config.toml
d_mlp = 768
rope_base = 10000.0
parallel_block = false
init_std_qkv = 0.042
init_std_o = 0.00583
grad_clip = 1.0
schedule = "wsd"
final_lr_fraction = 0.0
doc_mask = true
MLP neurons of a small language model. Each row is named by its layer, matrix (up: input weights; down: output weights) and neuron, and shows model dimensions 0-191. Each number is 500 + 50 x the weight over its row's rms, rounded and kept within 0 to 999. Numbers have three digits each.
After each neuron's rows, "fires before" lists the tokens most often just after its 100 highest values on Wikipedia text that the model never trained on; "fires after" lists the tokens most often just before its 100 highest values on Wikipedia text that the model never trained on.

L12.up278:493478489512531481467491569540519436557513572356430471482548506492522539457490489491470528493473476525562534494552556490502543490513466450465590506467520511491513547516489528466468552622467464550478480526521566484469618477500497528529512565517506514574413579602573418641465430431487510580485522413567548528559472503558513485529481493549500529536568435581509690495409578491518550637553488482498500542535491463475557473479510513514544421527489539560552492432550558470489487385497438417476540551525437483518400534455472508515490411577551533477492493507534567527385542551455449551
L12.down278:462494445530494407604496434555445518508474554542433580425486525544478564504505480484453540521527472501522498522639611509532510535492466517404426479492497476480551511474612583591536473496550576473390556458437527427618564552510500481527501466540531490429441548534452532592552496500484469505606392442542498426524507544454422545506604484471428445445486464561513579549518460542494506519482567544507519445497484414434512518557587491522588571511456439551590525535577544448587544536514479557505540534420485502475450486524516483559557498451495455440504487517473433440611461486543532491
fires before: "-", "ron", "er", "ate", "d"
fires after: "qua", " mi", " comp", "ar", "and", "|"

L4.up317:427437537458534462533446524546524542464550544552550454576499488509575524457567448478495587519552534442514475404466456536504552517461497512432492464535551507511511498492553443497456481411526489539473520459511519454494603549523495385438561567392416520415508486418513479609454494439543489541589507465415585480528540481469575539522547471450439587407442531469481430454477560463427516499561585540396451513456496479464466534500512550386534486485447509463475558534447493461466377481451546481502541562439566564454592483505448618580504588531448569467547466509513481466502555409463548493
L4.down317:581378410594503443482499496540399487428563442478448501466538428502455470511478542522529502457524462483583539517577467460558560527487467483551453509496480553486476551520499430619426397487519479481550564437554544496483400459503468480514492476515542568518559436505501518611454531558539566430504529497481567498505474498547507494608469406455547500499523516433478546451355542494592549432514475459468560529529439590466507566450429535612542509490459430521538477471489445504458520395533516463474529437510590419567433478471530539476481420474455459583550545491492436500620512527479509427
fires before: "ro", "ir", "on", "lic", "ted", "ct"
fires after: " ", " con", "s", " in", "con"

L19.up443:507413543467482512486491534439537356507495536393454416539455470487539409438469438528516532597437551493502507451573440560445524464507470465475446492518465415558366547506572538374506501512474384511468423474497496507429454542511443573417513507450412430483418490501496448524519547531461519530535453495539562478506472595501538453476552529453530581450484471589476480553526425480536480482436549403531480501465475481448514494501560562508424577524521510530408555561487581483514510520470503401437467476520589580546466482506469560459420474603514383507511465566511546540549420516496475467
L19.down443:462532418510443541539418494557487552441519454543554529523523560545558581424482462438479491489636502575485528437493463567508538528433528606450490477482444492487467497565462508557503529542573525484521433476611542539559438447517474464492456509411563504435469515475529487552461445428427516521563480392567462495599485523594549531500467538489528445503457550434520438534514567536428540431467424481444482435429397432520554414463450580480532386475476467466492478369584519524524496439574502515460529564477461519476507498590511421555533482445461624562502541482467479449502531484527555550
fires before: " |", ",", "ic", "lo", " (", ";"
fires after: " 19", " M", "n", "In"

L10.up239:456500525429498494475577433421481553487567508576515504565540544476426526436513515462501412542513482493556470524539527466616484530587412420566455495517484557495450599547457398519459442454538403515559504401511386539545532434583441498497517499494530447503455548412487599537481495500601542469476375510524460539482540524501586522437525495516527480485499507428559609423454504546507542467528525531533550566450542427491496470424441458495549568486483543540536435497499491518393491489604465524554538481369465478493445615474420513469472404512514493478552543508423477533473451500470425528
L10.down239:555481436480502452518550499526440505438528484453450570470506581528517551458459531539456445580563536484516491529496571511438472537463426506482514417461580481511463489615522520479507558521591470526532508510513428541514460527577493403484450450539573510585484491433489441432520414476567506450482535426449413513447432538539609542464516548518465516545505499503418436496485501434588493447488444583655467501512578583486514523508480542435627522581473552439495442568550441507472543601541501461535504527604431434544528466527447502472512573419511553551457474513618397505545563545483526513
fires before: "==", "A", "The", "In", "|", "==="
fires after: "\n", " |", "-"

L11.up515:572394517472472460540574452477486524596516575469480552532497457552436514455431436496449554508449421505484482481525486541486538450439532560521566475449543437520568445482383453561535504478553447605483539521524498492538555609518517479542508461477394561538550428508353463632455437479402508449476471446536484473544518573423551507434518439558407461469549485543518527515532538552521456495569559506596471522469527452459461462540470500548418500520519467536507529550525513609545521556548529531526528470502533559490562515502466502499461493457533360592387480513503371579507503545493534491
L11.down515:483423481477498484586523614460441582578502456529489609544493478552490528461470516556524439481501454567507514434484576510477434546528453434544521431471469488482530476506511499528529483509542507448548539442472548512545500496585620434533563401458539484593530450537447436538405501486405531455441454538471551499483455524514562416426463504520434470466488411647494515507471375515452536476574511508599429506518479486519431502531523437479489504499473455503530511612433442541480604507572429440485535459547537614527487458536502539523470544481477432478529476372507454501599522549507609466
fires before: "ic", "t", "and", "e", "it", "ity"
fires after: " Al", " f", "ne", "b", " Me"

L15.up610:444457568540528446521491503557385494460504428377510500566525527475408579495493474381457518546525503483563439544427460433485575449480488518494516492494567497533412483467531446517488471469507509493559448489538467532512503459571483578423485481498420516524514525509499644653482517533513529490479492513542467459476443538493480495460504520477485470492541463497524597518577528489580488484481584515448535443520522416489551615562423435618476481454671455482447528454447485429558521498556487512576415516443525478468493461480449541534529448448501519521540432560446422611449575548445427465
L15.down610:491471525494604530538536470505519532319477530486543495525489458455409474530553549560546518480570508513525584496589524356482555452516483564459394515542496657474469572550531475483486464556468604400512437502505407446562504484563467472535449478488616592494450500411574542512537538503417499476580530538444564529454477490481487428513548539548491487490510498536467520446589531500537461419509445537522472530568516638454511485578491492453537500475528463439463531560505558499555512574545530427510477464578473501444470503504546408518499440515547518485498514380461469433483541549535505471
fires before: " |", "2", ".", "1", ";"
fires after: " |", " Re", ".", ",", ";"

L12.up169:511441469553446507488437621356488475525538487503528514499523465541541489552470495496501463530484545531355419465566529436569466531552520529462522511534487530454468539522517420412480539439631521497492442501492498610400549464539578421549511379510427491464460506493501485461522470549444529528448480506555490416565469473574563559420542521513486486471601432465446421460552500506513509589459469593440434436448476526472482522469484487490573551472459520496428502461402450459504552452530433550534525606454412498398553566535509513460481459522569521479523582514471507414582537431466512474
L12.down169:561474445598534447565531561467595498538495407560457504445449572561474479522495434559502516511477456519498532481411533555524455446545531556465504454454461548426528383535451502575546520582513453477529474461519507581466493587570525494471518465472566503535501468563360492512578435518472526463499473517488533445425488453514551529491427420459530531509601536493543526513444615468511579466536437555553568457552521472506570499456493540479528571553560416507565524455495534444410490526492596470519509545554465544447516646514466526451492458406563530542463503589444576533600453477425418507
fires before: "\n", "n", "ed"
fires after: " ", "History", "ography", " mi", " also", " Go"

L4.up687:541462549513463436477532634500435550636543496482470529439530454531481460570423536509466387512483410461561513491498537559459489457437508512488510551553529438437455506483513487537488526456482456531477453541426441503541517436377525562532550469404463538535504493638518503487512435623456437557489579535455551420557494459531478516474556467393634508503474582515469447462510523430477553492530489461490372378468526533564509469583567469427506463511448487518602484558507512513478536532495556555427509481559469596493479483540517562469498559530513540553478493562477511437469474426495580531
L4.down687:495458376460527563436518485478476462380453523508477463492504495523564552520435507456567414400544567527515499507550554458488442571531568515538607576503514467499509537407482551503506495567485495467587492445573522541524468572507501386510451406603519545584548423590558470511485438510465522513438524480491574505521404461493528452508541596505429591443512559534431380513489488510476480433553474506518551526523584553501524473510517594485534459534465489500532484508508566499550441493556518473509541624471458583489516512574513497406475534416520531480421533470468449445620549459509615510
fires before: "\n", "e", "re", "ed", "at", "tri"
fires after: " ", " c", " ca", " se", " A", " Ho"

L4.up597:471476615488377468542591418530517529476642450519488447511502599520479560478457551488500492592434568481506537501461523544514453522511512559528451497468479519470507397492496487546464400500526476451514468532497484490579591529587467552453555518461507432580460517490473501533536460532475471489592393657609523488545475583477489579479517506506414608499478502487458526535510464529448468540445551369541495494499469559505487503505497446509498516532565483476439515454453430543544504515462549364454484508444402402459502508413410481487571517509427531415492513508449427544481530427503539519
L4.down597:448431476524501441522459436459431503541526553592556513508508493544475486447484507542543498496493524427533477520492487604458492578512499540457470564464431531520469521537558530492584537405661498471487562481531479624492508509546519482452517416450477547426500516503561489521480472489405507497487475580520551475419556620405494504523362536441387479517500531499614416395525500511447539530535565463496392467494578460543500538611443496523534503456608471543456554552452521518491476502549570535524450521490511448439482533503545375496451483465440590488536518463477398487469490575568522500
fires before: " |", ".", ":", "n"
fires after: "|", " |", "in", "ar", "an"

L6.up92:522495502413534590432396535352487563494515568535560516483505485488560467463489519372502437520532469505572486463450448555546526503454505480530554465444567590485509513454388459387546439396508413471458498552467363509571468477518537509535484483486511558523572456375475489528496465537460454447543461445419490507476398401503585542481468503504567465553481587551456586566527401475533510424473498487482507481581531494512473453433502470487561471478482492540535437519532467523523511402435534579413525504488485527507518592463474529517615471527478588498515527541479576544452475486471488554
L6.down92:502503487520557485509544518529538497476429572472520603532672469532475470458535484571448534538514600552570485485426516472488520555493555474444516525507488589483384446545558546418518560469516522514530502476515529464537486468570533536528447480550493486650467513535451495497484479490519498581399469462448511516500436545439550438487527452549397531497447513502486537446492503464466509459460462520498597438511532539566618527430574535527546417524423544564534449439392519581374517426411609528514437568569461503470496479450527538537550540474495421531546525468563500584576471565517459467
fires before: "===", "==", "="
fires after: "\n"

L6.up5:472504506552509493540493397595550528520550582393396601472506546436556467448444500442509494489518524528444524514483485426508475496494491569461453547574545510563489520536422509523462541544559385421544532470580506433536451502575414571457566563447423533543419455523580488558512458484489522531505498518569498509495482497472517556450533523568404441495504571512471464519483432547428512514462544446500607562525476516395466448516492424488433441530567483502552372475441537543570447538550519465516554450574456486504585603424492408466492465517532522459484434458500477444413535598572547517
L6.down5:493434437450497490506533414536553443456478516552483537515543478425495499442442516528531522466498542521523520500516517514452471456533454427531459592483500483556510397594513508561443451588553544456451405468610547490519518535548531500539406553498588499431454566507509496596465465488505471615520458547528510504474536554486459458427417558375501531584550524519378478490493533418470531431435581564589560424393426480533525593578473581557472393515459463552537529506438520474507558505484540407417511442475421475518521478455513424437431521546427511406536522516500467493495519514471468530
fires before: " |", "ite", ".", "R", " and"
fires after: " ", " |", " +", "–", "b", " −"

L6.up708:548559554533474458454425566539457564480416552502492566444529408463568472451504452464574574506493455513521451450497481475532498500542394553559447477507422471483555502556428454547426512501662465439581624507450537469537585480539492506501484486561443526538558416561488477489517485587513470607474504518574483501545516466469538570388472465507520557528503516473528522400501447567454523490554447475458536444547515508604559467512558560543508456558433631461564448530488486535574486494556507528494475496562591541488521554435484569520540477482465478540568469448458542553462592522370533469
L6.down708:523487489555553515514549545521478483447515575502493507523420552414454672567446457479491593619449393547501469460545584511559438514456459542516569512465556481553450492373462548479525478499523491457461533536507452542576433540527485511532439414465549452456536547541528471488438515427403516540543500505367572580506531556517557492478514519528526531468512484558535529499430517496603599482546538490521500444431536435622472508448523494507478498464456497534529466425487500536501551487540529525504523454549512381572475421434459514521541416451498440518506589558458459549496410390531534430
fires before: "===", "==", " medal", "=", "ja", " |"
fires after: "\n", "n", "ba", "/", "-", "b"

L7.up736:498467545482579540512543425533498413486558475529558526506560507548490546580358505524404567584440474446621500534514539461580583475539558472535465541516503475499468451442497507583461559528431553573589481529579495467545540546476548497529495468452528503439520466462522485475491513563494526486480461515553507449556539477548497503621516575640455666448555529491546458449523494517583501522472536437488431451541476599427579450548532487505454536468493483472493458557527499540565593528551488448566432436544534489512481476573541367519502471380447481523535534499469445538487459533487508586
L7.down736:554484463451551467561483467682431447481530472519577547501506425477465491590480471548522506539475440499511407472539510389475480527488478438462526458444476606507339429548547479501550518502491500490568428466614460538512474469526545532520503460586483544457543515387552541500513540458482518495493516508464513482477557470475443513479478515579456543517586444490482511435488493537586521508489444454526544441580488560551501465519509515529539483541496391441425390458443470459576532490540521571475488560513549449503549428549525436496592448374583495503449550546563438547504515473453498357
fires before: " |", " m", "%", "2", "3"
fires after: ".", ","

L8.up702:447548507458488565561446464555539505468564539477454415490625485460526493523455484481398472494495486505517465532464440499497505492510618468559519438511450495519461447551525517379540549490476441465458534540426435566413514375497541512537413510462562487485584495551550587382412449487398473490561478395498461477523449478511577528524491475487463593539508543562544482461502384517520597509519517513493585439591519446509477413519445498472566472506477559603467480473494576407479488438587411507489512541529400519565534555455433552472512532444493548477591426509454520480508546488487443519
L8.down702:518477522450499545475520547550555416422576588433492474526558497451559478475545440516486511472549490449567438515494556474486442490562468480638474552523536570528391509453502591581557544530544412519533597433485488539579523445583444520561447566541520499528429495488482429506422504497545585532591523487493512471465522457495560501544521581526490464493479537501488489480536528544512512484559546524506528454447560536588519489563608462532589446492529481564492484468623488531459470545495456471556480496597376506531449445483456526443493380457462457566553450399570597497515575451604447522
fires before: "==", " the", "===", "A", "The"
fires after: "\n", " one"